Weights of a small transformer language model: width 384, MLP 1536 GELU.
MLP neurons of a small language model. Each row is named by its layer, matrix (up: input weights; down: output weights) and neuron, and shows model dimensions 208-335. Each number is 200 + 30 x the weight over its row's rms, rounded and kept within 0 to 999.
After each neuron's rows, "fires on" lists the tokens most often at its 100 highest values on Wikipedia text that the model never trained on; "fires after" lists the tokens most often just before its 100 highest values on Wikipedia text that the model never trained on.

L3.up133,187,122,132,211,198,178,161,189,230,211,148,129,221,143,220,186,204,243,201,191,173,191,189,137,218,235,251,177,221,206,158,172,185,240,197,222,196,245,180,182,218,199,145,209,171,251,206,178,197,229,189,192,197,200,177,153,196,232,218,206,184,223,196,205,220,156,255,246,247,193,200,193,167,173,193,192,217,175,190,205,185,250,177,252,142,154,171,246,164,202,169,139,212,190,201,165,244,198,244,212,219,220,217,234,244,239,248,159,206,168,229,170,171,211,187,146,222,184,182,219,167,191,167,190,223,215,243,163
L3.down133,151,253,243,193,197,231,239,219,183,207,218,237,199,210,208,206,201,162,219,202,172,205,214,228,181,187,198,251,206,242,191,178,171,188,206,195,206,208,231,174,194,211,211,244,223,187,200,246,183,186,226,189,205,198,219,270,202,191,241,182,223,195,232,169,186,268,164,165,206,211,204,171,212,238,225,161,156,180,182,226,210,165,234,153,246,258,194,177,209,197,246,203,173,210,182,238,157,215,166,177,183,156,189,169,173,194,185,212,181,226,173,204,255,188,189,194,133,216,236,183,221,170,189,206,176,174,136,187
fires on: " by", " while", " pl", " They", "k", " is"
fires after: " (", ",", ".", " \"", "/", "ed"

L3.up897,267,160,231,165,203,160,262,249,189,204,198,203,190,203,222,171,222,247,250,168,204,239,165,169,230,192,218,165,215,233,235,221,212,195,192,205,149,216,202,196,217,166,208,192,178,157,160,141,203,228,172,232,219,179,277,173,235,213,226,180,176,220,196,210,168,154,237,208,205,198,170,175,204,172,187,177,149,170,153,197,241,196,206,162,191,190,183,202,161,204,179,219,195,158,198,183,225,178,197,129,224,211,206,213,222,175,217,208,172,205,173,149,149,204,224,172,210,208,218,193,171,207,181,210,225,209,153,202
L3.down897,192,228,157,202,193,213,182,180,192,202,210,213,188,170,203,200,178,199,155,226,215,167,196,221,168,202,199,237,141,148,191,212,189,212,177,184,208,208,200,145,187,249,182,227,173,210,229,243,211,184,123,166,223,172,151,245,32,176,180,222,208,212,213,201,266,212,178,172,216,231,170,245,216,236,248,208,223,235,213,185,227,198,181,182,210,206,184,170,231,210,225,204,242,225,230,221,201,200,203,213,204,189,185,197,178,176,198,196,221,193,224,207,216,203,207,224,174,198,139,198,215,222,201,247,191,198,231,224
fires on: "W", "S", "L", "D", " Wh", " \""
fires after: "\n\n", "\n", "-", " \"", ".", "=="

L4.up1313,195,257,243,173,154,218,217,216,202,223,210,226,185,256,196,210,200,207,177,191,216,160,219,227,222,196,184,224,254,209,199,170,206,190,167,196,183,229,174,251,166,227,187,181,229,223,284,135,228,219,149,219,137,192,247,226,166,189,231,167,172,174,203,157,192,241,227,179,228,144,226,196,189,225,149,172,204,178,130,222,211,196,250,248,209,151,181,179,190,176,195,190,227,237,213,196,190,222,165,192,185,203,211,217,197,277,178,238,233,123,150,252,257,202,161,213,245,173,179,209,285,206,205,174,197,195,185,165
L4.down1313,255,158,188,188,201,213,180,210,216,210,211,191,186,218,231,203,234,248,195,228,197,253,205,186,210,216,192,150,183,209,227,269,215,233,255,220,182,200,204,196,197,153,204,214,209,216,127,227,207,205,273,205,194,148,178,220,196,201,174,181,141,201,227,181,234,187,228,269,176,200,174,198,217,165,222,193,147,178,281,148,214,150,161,203,150,240,201,195,269,180,196,152,195,183,190,220,229,187,254,204,207,145,187,198,193,166,175,187,230,252,236,225,192,168,227,138,192,222,230,189,166,223,247,161,180,207,264,200
fires on: "em", "ce", "or", "s", "ad", "ed"
fires after: " T", " t", "T", "uc", " B", "S"

L4.up525,197,209,219,173,196,238,150,274,228,184,176,246,198,131,254,169,186,211,198,170,214,176,224,238,211,223,261,204,185,175,196,189,206,193,214,185,206,216,206,178,155,185,203,185,155,148,268,196,179,228,178,209,161,168,227,204,168,203,234,202,211,158,175,219,226,180,172,171,187,209,157,190,215,219,218,196,209,201,227,216,222,191,223,181,233,180,184,190,220,194,206,222,198,224,191,212,146,227,217,179,256,154,205,229,274,211,217,231,119,166,210,212,245,175,186,223,174,233,207,143,213,177,136,200,214,195,202,221
L4.down525,177,141,197,224,255,181,202,204,187,218,237,242,203,209,167,156,191,196,164,215,182,190,179,175,197,194,194,202,185,227,238,218,232,179,139,185,230,203,175,167,199,181,202,188,245,236,211,183,185,222,174,180,229,183,203,183,221,193,201,213,184,237,206,190,211,229,234,244,261,158,225,156,192,195,167,191,201,206,206,231,180,166,192,192,200,189,220,188,199,219,188,175,179,245,206,245,255,176,162,236,215,222,274,179,132,226,182,235,309,219,176,211,189,216,179,175,177,212,229,211,205,223,176,207,179,198,189,208
fires on: "and", "ight", "ing", "ri", "ood"
fires after: " T", " f", " t", " F", " m", " S"

L4.up1098,235,146,171,211,213,228,183,242,217,196,222,198,211,204,258,152,203,214,195,231,206,230,223,189,162,223,191,202,202,211,218,159,220,177,177,176,220,200,191,229,210,153,216,204,241,158,209,159,191,206,156,261,200,154,244,197,210,195,202,187,148,223,221,211,150,153,189,201,246,169,226,169,178,265,230,219,170,211,151,221,224,205,174,230,219,194,211,228,190,255,190,153,214,198,172,222,192,181,232,148,189,277,170,172,180,216,195,260,157,167,211,221,230,172,233,174,187,199,227,132,219,224,210,227,238,210,208,189
L4.down1098,165,203,197,211,168,167,239,183,214,193,155,211,251,200,206,209,188,195,204,203,204,176,239,203,212,144,205,184,181,183,221,236,188,244,199,188,125,181,203,205,145,201,168,218,159,237,186,210,247,227,152,194,170,167,226,186,137,138,198,255,181,195,210,199,172,221,241,158,191,221,174,216,221,194,193,236,248,207,200,185,218,141,215,161,197,245,172,182,183,192,175,229,247,175,221,198,187,196,167,211,179,168,180,247,192,232,202,188,215,213,177,191,195,226,210,240,176,209,213,262,212,203,124,238,226,205,185,248
fires on: "S", "G", "R", "p"
fires after: "\n\n", "\n", " (", " \"", " dis"

L4.up338,242,201,216,145,211,220,136,205,166,256,189,212,186,188,210,258,225,217,161,197,198,199,207,199,250,205,156,193,198,168,202,244,232,214,187,184,217,218,179,204,188,210,231,224,222,190,264,180,160,208,162,214,223,173,265,202,207,234,180,218,179,138,213,215,158,216,175,201,148,269,200,176,186,209,210,223,176,231,192,224,173,217,234,162,190,175,155,210,194,159,224,225,252,198,235,184,195,171,195,135,245,175,197,230,181,217,212,243,166,227,196,209,228,204,177,141,178,114,154,220,172,222,155,200,178,217,225,232
L4.down338,200,215,191,269,155,198,278,168,179,135,247,185,199,194,149,145,222,212,182,187,193,180,177,219,138,202,147,234,236,203,204,213,238,171,216,228,191,192,217,251,229,156,218,195,174,235,149,246,205,207,238,176,203,172,150,192,197,165,239,144,159,206,228,219,221,210,207,182,210,135,211,218,205,140,157,163,232,176,162,191,281,167,236,227,159,191,246,206,222,224,167,207,198,166,217,207,192,203,164,210,171,188,235,252,210,179,186,158,230,184,191,227,178,235,165,222,221,240,226,232,179,200,254,149,233,198,227,199
fires on: "i", "ight", "w", "ow", "g"
fires after: " f", " b", " fl", " t", " v", " T"

L4.up516,232,182,129,184,222,222,244,233,200,156,206,213,177,211,152,193,195,195,177,215,179,198,209,238,172,189,198,161,211,215,154,212,235,189,185,216,223,170,189,165,198,242,250,203,239,217,221,191,167,205,185,223,256,186,184,194,187,232,222,204,191,203,199,245,210,216,234,236,168,227,194,211,132,210,203,203,176,189,268,256,202,174,217,166,205,210,232,226,197,180,172,174,176,206,263,195,200,162,186,203,256,193,213,223,227,199,273,166,176,154,188,242,216,213,180,154,220,210,181,176,217,183,219,214,185,233,133,212
L4.down516,271,247,234,173,169,183,134,234,184,229,230,228,200,216,211,174,187,221,208,188,189,243,172,235,207,215,234,224,205,148,241,175,206,194,183,199,175,195,153,204,207,199,204,201,188,163,202,205,225,170,200,106,176,244,222,197,249,208,156,146,156,156,216,184,211,144,194,163,170,170,196,129,197,162,173,213,218,168,190,203,169,222,185,238,173,179,153,194,171,211,213,206,237,216,211,247,227,223,197,197,209,201,128,188,201,179,190,241,196,191,198,201,154,233,277,242,213,237,155,188,226,173,150,222,140,199,215,219
fires on: "it", "ing", "re", "ost", "iving"
fires after: " l", "om", " f", "it", " vis", " e"

L4.up598,225,213,212,219,238,214,161,240,187,252,153,272,204,216,224,239,194,242,262,168,195,169,215,193,206,172,222,213,167,196,178,201,243,223,239,181,202,193,179,269,209,189,221,209,212,178,232,216,223,195,211,144,202,239,229,157,237,172,237,168,176,197,232,139,175,199,229,190,236,241,180,154,235,221,212,192,224,155,269,173,199,228,210,205,144,218,223,239,229,206,184,207,170,184,149,182,178,223,176,155,197,176,197,193,203,143,259,159,195,118,187,223,151,232,293,203,209,216,217,240,226,226,119,207,220,204,222,203
L4.down598,224,191,223,142,211,219,218,233,180,194,238,185,155,203,169,201,238,193,193,193,278,217,224,191,199,178,156,191,189,194,214,196,184,181,185,187,187,146,173,189,204,189,229,229,205,238,190,190,182,210,182,274,172,244,194,207,231,197,204,184,189,200,195,231,207,144,255,190,184,192,213,212,173,223,149,215,199,244,155,185,229,145,157,184,225,188,168,185,154,179,213,202,191,240,196,222,204,184,172,232,195,238,204,232,225,260,171,241,162,225,194,253,267,196,168,188,189,146,175,163,141,172,235,219,190,206,183,178
fires on: "e", "ig", "ed", " |", "g"
fires after: " sp", " b", " k", " h", "b", " Sw"

L4.up1054,212,159,137,181,220,204,274,212,148,142,219,197,194,223,170,252,218,258,190,180,225,188,219,166,270,162,214,207,224,238,179,207,165,219,235,237,174,162,152,203,211,218,202,185,237,202,222,175,204,250,230,235,188,159,167,156,212,234,283,231,222,239,176,217,209,215,233,184,261,208,179,169,140,238,183,178,190,188,225,227,191,231,179,200,180,249,140,203,164,190,228,204,193,190,228,201,216,126,235,161,244,237,182,170,233,165,202,166,201,166,212,229,158,191,224,185,191,252,169,189,173,176,187,177,156,241,261,191
L4.down1054,235,209,289,206,258,218,189,165,223,240,193,159,191,184,204,196,178,143,229,203,157,182,204,232,198,213,163,203,183,205,242,186,211,226,189,188,200,238,245,214,213,202,242,221,178,207,165,286,188,209,178,159,169,203,222,217,196,159,144,136,175,191,213,191,162,194,169,197,201,218,201,223,207,176,209,183,240,177,220,213,183,217,196,206,200,206,253,138,213,220,188,153,214,238,205,179,154,221,174,242,179,188,208,185,181,217,175,235,221,271,168,171,243,166,223,204,237,207,273,208,219,205,263,202,209,187,144,195
fires on: "ou", "ank", "v", "aint", "e"
fires after: " r", " st", " b", " c", " car", " Gl"

L4.up778,219,127,180,242,209,247,219,190,191,212,173,158,171,250,219,177,240,237,190,238,190,231,180,159,218,237,222,207,197,236,188,192,265,202,208,233,213,229,205,209,210,178,208,196,176,192,171,153,220,206,171,180,183,259,195,239,210,225,238,209,209,180,210,237,195,204,229,213,175,161,211,244,223,181,214,206,161,226,193,229,189,229,183,188,228,160,226,182,169,255,161,204,210,157,209,185,246,223,243,183,227,185,184,135,207,251,215,226,176,219,236,207,178,221,218,186,134,217,233,185,165,233,252,217,203,207,203,205
L4.down778,145,237,224,196,176,165,174,245,170,192,199,246,214,167,224,254,147,178,163,210,200,203,182,257,192,142,153,184,116,175,225,198,193,215,207,149,185,204,165,196,197,256,130,257,156,264,208,233,187,230,124,185,158,138,246,233,101,207,157,246,192,227,236,161,149,162,249,178,208,259,213,216,206,208,197,182,223,207,197,161,213,182,191,160,191,204,186,209,213,130,188,265,205,201,198,189,168,202,176,153,212,207,242,207,224,193,185,210,260,216,247,198,198,186,200,247,244,161,214,177,178,171,193,215,245,187,215,224
fires on: "v", "L", "D", "J", "iss", " v"
fires after: " (", "-", " en", " \"", " un"

L4.up948,187,233,206,159,181,182,201,183,187,227,246,210,240,215,221,201,202,223,190,178,207,158,224,174,250,213,190,196,233,218,268,202,229,206,167,195,211,244,181,181,191,181,202,202,160,164,211,196,200,116,202,209,199,189,219,215,217,223,221,187,164,155,169,216,193,238,238,244,205,189,202,220,187,290,206,182,151,186,189,176,166,201,183,220,208,187,192,177,175,165,231,197,216,231,161,217,196,219,214,153,201,214,171,206,233,230,175,245,178,127,206,213,212,161,197,154,209,176,206,188,234,213,165,209,189,212,252,227
L4.down948,191,199,174,198,202,132,229,215,218,202,230,226,213,238,227,209,228,216,201,188,161,209,192,202,161,109,230,215,133,276,182,233,158,257,142,210,184,177,224,225,176,192,184,226,246,189,179,123,201,258,220,252,121,196,222,208,186,184,193,221,155,184,176,171,234,178,197,217,205,192,185,186,213,176,177,180,152,205,170,217,238,206,221,253,192,212,195,208,230,194,189,174,134,196,189,178,219,174,182,217,209,208,149,192,175,175,186,207,212,262,183,219,200,220,172,215,195,186,269,148,214,184,132,159,199,255,198,179
fires on: "ad", "ight", "ed", "or", " fin", "u"
fires after: " T", " d", " D", " B", " N", " t"

L7.up785,274,217,237,139,159,176,221,227,163,226,127,171,180,181,224,188,143,235,198,182,212,185,194,200,236,182,181,246,212,213,193,218,213,202,202,206,163,183,249,179,199,230,193,184,203,203,180,170,148,197,224,209,242,187,241,225,174,211,176,178,180,199,194,226,195,248,232,239,169,142,263,216,179,156,193,246,217,162,218,211,186,199,215,218,221,131,170,164,224,238,147,151,148,161,190,229,265,125,209,194,263,217,220,215,171,189,171,208,184,212,191,186,199,150,182,214,214,200,188,221,229,198,209,135,199,226,250,261
L7.down785,143,223,221,200,219,233,112,183,194,198,161,198,198,272,226,237,200,213,158,184,155,180,156,261,203,158,240,142,144,200,245,210,190,152,215,193,242,177,193,237,224,246,164,209,254,174,190,192,208,206,224,231,181,217,125,139,213,243,225,192,194,231,168,224,197,212,219,187,234,179,220,197,183,178,197,210,216,171,208,194,160,252,192,200,247,212,153,169,206,198,207,200,177,194,196,219,210,261,173,220,181,205,184,186,210,201,215,211,204,200,218,224,146,248,225,188,218,199,217,279,204,195,126,161,176,148,199,172
fires on: " No", "o", "iv", "ol", "ual", "3"
fires after: " v", " d", "|", " ", " Q", " V"

L3.up876,226,217,236,206,224,197,226,164,217,236,217,198,158,143,236,180,247,192,189,136,143,197,240,194,227,203,225,213,223,179,177,275,190,177,259,174,166,173,203,207,165,136,172,202,205,225,193,176,165,191,245,183,160,210,186,199,217,186,209,172,185,193,211,204,245,167,210,205,222,211,218,234,195,247,234,248,222,176,220,176,228,253,206,239,182,178,226,193,214,237,198,203,216,222,178,202,169,177,187,205,190,188,200,140,272,195,194,228,187,160,232,164,228,223,260,201,223,148,193,212,183,177,196,153,211,214,203,203
L3.down876,207,172,205,223,222,200,203,161,224,251,207,163,137,132,246,181,261,195,186,136,157,212,192,184,207,199,236,181,224,191,193,248,211,192,242,171,162,230,166,202,170,152,172,232,199,173,203,187,164,219,225,173,207,237,160,193,305,169,213,139,210,200,232,200,249,185,218,183,227,196,161,246,187,233,211,249,198,189,208,177,178,243,209,243,169,134,222,161,206,198,184,196,219,201,208,200,192,186,217,187,172,202,188,149,251,187,151,203,187,161,220,185,224,243,224,195,162,158,186,218,198,168,184,158,190,202,193,215
fires on: "-"
fires after: "\n", "\n\n"

L3.up821,236,235,160,206,167,236,198,184,157,164,202,164,209,217,214,144,190,174,211,228,234,172,157,201,166,234,233,208,179,220,200,216,253,201,223,244,160,205,151,234,200,199,238,238,203,227,154,226,181,160,180,207,201,263,232,191,174,234,173,169,213,257,188,176,179,167,163,210,256,148,173,185,204,178,223,206,228,201,176,179,235,189,228,117,151,196,258,233,224,236,165,231,232,233,195,192,206,211,252,196,194,198,189,168,220,224,220,194,257,172,157,175,177,204,252,157,144,243,179,166,158,202,161,205,204,212,239,174
L3.down821,173,184,263,208,197,145,222,239,227,221,234,254,197,194,165,199,230,257,185,169,182,233,251,179,228,176,184,197,209,207,225,213,137,206,188,158,233,221,257,164,193,167,172,173,214,160,220,177,192,219,217,208,224,183,197,207,243,142,187,239,220,165,228,191,235,206,208,179,174,251,196,193,192,210,195,191,185,213,234,213,182,188,185,281,192,171,168,153,181,182,230,146,154,148,213,249,210,200,154,210,204,175,217,229,179,181,183,208,190,212,243,218,259,206,164,217,250,174,244,215,237,210,220,195,157,174,123,209
fires on: " —;", "ast", "s", "ington"
fires after: " —;", "'", ";", "ash", "r"

L3.up580,251,157,148,226,199,211,200,200,220,251,182,210,194,180,183,142,156,270,198,196,178,211,213,206,219,222,242,207,214,247,193,226,260,197,165,202,143,243,247,172,222,217,189,183,173,178,245,229,158,258,192,229,205,146,260,216,172,212,188,167,197,212,207,218,171,162,233,211,198,211,201,249,215,199,262,194,201,194,240,212,183,208,188,170,176,127,222,249,181,251,141,183,224,173,231,213,200,184,189,147,206,162,214,176,214,209,183,187,201,249,188,205,202,180,211,179,206,240,222,177,178,166,204,199,186,218,179,261
L3.down580,215,251,239,171,201,255,187,221,186,199,152,215,224,199,220,240,233,182,164,174,217,189,184,228,187,205,178,214,177,233,220,184,187,171,207,162,215,166,225,174,209,194,161,181,192,156,203,228,245,218,131,222,194,223,199,224,131,242,233,215,191,213,213,138,209,192,201,211,228,178,183,163,253,159,218,217,173,189,212,165,171,193,156,258,262,163,176,223,225,199,113,223,180,204,184,246,214,196,254,169,231,197,162,239,185,130,212,158,229,211,172,193,164,182,169,249,147,194,160,201,229,232,214,203,222,182,207,162
fires on: " j", "G", "g", "j", "L", "J"
fires after: " \"", " (", "\n\n", "-", "/"

L4.up101,205,163,166,151,207,208,215,200,172,187,233,232,188,183,221,206,220,181,208,209,209,244,137,169,229,173,200,170,254,241,203,227,215,190,282,228,206,153,149,269,191,168,260,187,180,192,188,260,177,160,173,160,262,217,211,163,221,226,188,206,180,203,212,154,228,207,207,201,184,181,159,229,169,202,162,174,157,235,194,171,160,249,192,148,253,201,169,218,203,190,224,198,184,200,200,194,242,188,161,148,226,221,193,243,184,214,229,219,141,207,219,229,154,205,208,208,224,218,185,219,215,213,178,193,246,170,176,244
L4.down101,203,135,198,228,236,179,156,233,244,204,207,161,151,200,226,195,184,230,172,265,197,195,249,228,127,212,220,223,192,185,219,186,239,218,141,201,246,258,257,150,213,215,153,201,186,215,180,154,210,277,206,246,162,219,248,227,267,178,227,146,201,196,169,215,202,135,206,219,217,191,212,185,205,216,211,240,201,182,168,185,190,168,178,227,217,193,223,150,160,244,257,206,203,261,186,223,208,168,193,251,192,193,259,133,227,213,228,237,182,197,195,166,194,189,194,220,213,218,228,123,179,179,243,199,222,171,185,150
fires on: "ot", "e", "ether", "ort", " him", "d"
fires after: " sp", " h", "g", " H", " b"

L4.up701,184,144,137,171,184,230,277,206,192,239,226,186,149,180,242,170,189,267,224,188,208,187,180,172,264,175,214,151,212,213,199,236,212,203,221,186,193,168,193,160,168,139,243,236,190,217,179,247,219,203,192,228,217,215,227,199,200,189,226,213,256,201,215,248,178,132,189,228,215,184,180,202,206,202,165,191,202,203,170,217,202,188,180,209,242,153,225,133,176,214,259,235,162,208,228,210,183,222,208,201,189,203,222,195,204,155,173,185,211,168,139,262,218,183,255,193,228,249,204,211,211,255,191,154,231,217,195,216
L4.down701,216,228,192,197,221,198,140,239,186,175,161,196,209,217,158,226,213,157,221,240,199,187,187,236,148,209,214,199,226,194,154,204,199,223,215,165,267,213,218,231,216,237,242,163,177,200,221,145,216,189,262,173,177,249,198,175,247,227,133,145,200,223,188,149,202,218,192,160,219,206,235,201,194,166,215,225,166,226,169,256,150,168,208,206,173,232,234,210,190,222,173,187,200,231,236,215,211,224,198,230,193,153,165,177,233,199,205,220,196,229,259,176,179,213,198,217,209,160,194,183,195,185,216,186,187,219,187,178
fires on: "e", "an", "il", "t", "y", "at"
fires after: " pl", " sp", " d", " sim", " ob", "S"

L7.up1417,162,199,163,228,181,166,246,237,213,201,184,179,225,203,168,194,224,223,221,172,146,129,188,208,203,169,246,228,275,171,215,219,192,199,188,157,130,197,251,215,189,182,164,202,221,189,199,207,235,154,198,153,196,167,211,181,252,210,170,219,225,181,204,103,229,177,202,188,197,249,203,206,131,190,208,191,203,200,221,222,193,226,227,175,198,226,189,191,212,192,195,156,207,191,165,200,246,159,178,178,177,186,130,237,220,183,250,194,215,217,250,199,195,236,158,182,198,166,173,192,246,225,148,205,195,196,182,211
L7.down1417,209,171,190,176,163,206,213,231,249,265,234,168,158,203,194,197,178,178,168,200,185,229,197,244,240,160,178,191,156,283,231,164,155,234,256,209,181,182,140,189,200,173,196,214,208,215,200,164,179,181,185,257,187,162,187,201,181,154,251,118,178,168,187,173,181,221,219,212,216,206,180,222,261,195,144,190,202,171,245,169,219,163,191,256,173,176,173,266,225,213,196,247,202,217,216,187,170,194,207,249,162,204,180,268,227,175,218,219,167,223,223,177,234,196,230,184,179,242,207,206,206,215,199,230,225,131,177,207
fires on: "===", " of", "013", "014", "018", "y"
fires after: "2", "le", ")", " B"

L4.up711,209,277,280,157,206,240,175,178,223,255,216,282,184,236,167,177,189,226,180,117,209,163,192,160,269,211,197,213,193,270,174,194,168,169,208,194,212,181,227,238,184,216,152,222,157,243,275,192,195,192,229,173,165,162,167,217,177,234,185,212,216,148,195,225,189,206,184,165,226,159,132,176,191,200,172,196,177,214,179,140,168,263,186,228,214,210,168,177,237,196,224,232,167,156,172,236,182,167,221,162,195,170,168,241,174,221,191,160,216,227,164,177,238,207,239,184,198,226,222,171,209,225,202,197,210,215,170,203
L4.down711,196,128,158,226,187,260,206,137,169,170,228,205,202,188,206,236,194,205,186,196,202,181,182,201,186,240,229,246,182,194,184,213,212,221,212,135,156,242,150,171,231,200,192,197,227,204,187,216,215,208,171,199,204,223,209,149,192,165,214,199,180,273,174,241,166,126,229,216,227,185,226,237,195,220,233,241,219,219,168,189,220,207,216,199,108,183,224,223,181,165,210,226,204,187,184,156,195,208,216,210,206,219,251,217,223,195,175,214,218,196,209,211,210,179,137,178,234,200,174,233,199,154,242,206,224,180,234,182
fires on: "ar", "on", "ed", "or", "A", "able"
fires after: " T", " G", " t", "G", " D"

L3.up1344,198,167,238,177,230,181,169,183,209,195,207,211,166,139,211,182,213,207,164,227,134,186,236,211,165,168,199,239,212,115,155,206,195,216,245,179,178,207,193,204,198,224,199,204,170,197,210,217,254,155,219,229,205,190,193,201,237,185,214,205,144,231,172,182,225,171,235,206,218,165,171,211,190,223,221,231,222,181,235,153,228,165,195,213,188,174,204,166,213,139,272,130,209,142,164,223,198,219,227,235,243,227,213,228,177,198,170,160,155,242,169,238,216,227,203,204,182,168,248,164,214,153,210,186,184,232,184,199
L3.down1344,216,197,216,213,184,196,246,208,190,186,185,192,248,296,209,205,190,179,221,206,248,185,161,232,243,177,171,140,172,285,228,220,183,193,166,251,217,201,216,217,192,161,213,233,195,191,223,230,169,208,174,178,181,179,196,215,193,204,184,174,231,181,226,208,216,201,168,153,185,208,220,158,239,178,187,179,184,206,170,224,186,238,213,215,220,218,199,233,221,256,172,270,202,250,173,177,184,186,166,182,210,163,167,160,208,222,241,227,234,188,188,187,231,166,199,235,210,233,180,229,198,236,224,184,232,155,186,181
fires on: "024", "017", "resent", "ilt"
fires after: "2", " Rep", "u"

L7.up1238,204,234,185,232,200,163,157,153,228,239,197,192,194,217,228,237,210,214,139,204,156,195,261,204,244,155,147,118,195,185,241,228,207,160,218,210,193,233,239,244,182,235,216,231,191,217,204,133,222,216,180,226,182,174,175,175,186,219,184,159,219,182,188,215,244,236,180,198,201,157,228,272,224,201,229,250,199,182,235,244,159,220,196,261,195,154,162,194,155,207,131,199,199,250,202,215,224,133,237,230,246,241,185,202,216,154,172,230,206,254,168,160,224,208,207,159,211,191,161,202,186,240,148,203,192,193,241,182
L7.down1238,232,208,173,222,217,184,255,180,179,196,182,169,247,214,190,162,177,193,216,185,193,226,220,182,248,152,185,211,179,214,202,197,211,213,184,204,169,148,192,184,214,190,153,150,251,171,223,217,235,253,189,202,171,192,198,219,282,233,251,211,164,199,246,250,205,195,171,185,222,178,219,176,262,219,191,237,230,193,235,134,154,198,175,239,181,224,198,174,197,224,230,186,210,223,212,227,204,186,150,192,191,180,184,210,169,201,204,143,249,157,164,227,188,240,179,204,243,187,219,179,220,150,214,202,205,180,205,203
fires on: "ol", "o", "os", "is", "ff", "art"
fires after: " v", " p", "p", " V", " P", "e"

L4.up811,198,215,172,183,225,195,193,169,198,218,203,244,223,224,227,153,230,223,266,151,139,217,203,133,213,232,209,179,191,234,184,191,192,163,167,93,183,237,109,245,194,201,211,178,170,187,185,211,194,242,276,221,204,205,183,121,168,188,181,131,146,181,216,222,281,186,230,181,186,189,214,205,179,180,199,207,223,201,229,166,175,155,222,197,212,181,219,212,222,198,158,196,183,227,234,185,170,194,172,236,209,191,217,143,246,191,203,162,177,191,183,220,223,187,170,213,212,229,223,244,201,217,217,167,280,214,260,214
L4.down811,228,185,158,128,197,172,207,195,208,210,205,255,186,236,154,213,215,204,200,210,155,232,225,189,237,204,208,229,221,209,247,182,142,182,217,208,153,129,211,203,222,206,193,177,209,156,230,198,217,150,202,181,228,203,231,209,215,238,205,169,143,187,262,201,129,154,204,158,199,229,200,196,220,186,213,147,201,197,237,219,147,256,182,168,190,198,176,157,206,219,219,205,187,174,221,262,221,233,173,203,152,207,174,165,194,183,234,190,189,202,208,231,182,200,201,128,164,221,221,170,196,199,168,199,178,221,148,271
fires on: ":", "'"
fires after: "1", "2", "4", "3"

L3.up263,218,244,230,250,236,175,224,158,217,137,162,213,221,146,212,193,168,167,212,106,197,176,217,190,186,200,173,180,183,198,223,223,178,193,199,186,246,222,234,164,118,168,161,207,171,194,238,205,181,204,222,245,211,147,182,149,188,212,198,161,161,183,199,197,224,257,191,165,229,206,192,163,226,161,163,222,213,215,190,208,171,209,191,225,171,199,195,242,201,137,188,166,227,180,251,235,175,222,229,191,129,156,219,145,207,228,218,206,207,180,216,164,188,235,177,210,227,174,241,249,217,211,142,209,212,216,240,222
L3.down263,171,259,217,158,224,198,140,183,263,184,194,176,245,193,269,227,219,181,217,202,175,171,211,172,173,234,178,271,173,228,182,248,232,273,235,135,170,163,214,153,187,151,205,235,183,226,203,222,259,206,207,247,209,155,188,213,270,189,190,200,265,188,193,182,214,202,250,138,194,230,211,230,241,190,173,225,208,202,187,199,225,207,204,240,237,193,204,133,217,224,183,226,228,128,233,179,155,196,185,192,185,203,157,239,249,218,176,153,156,216,147,191,193,186,175,149,189,179,229,234,246,210,170,182,195,209,188,229
fires on: "-"
fires after: "\n"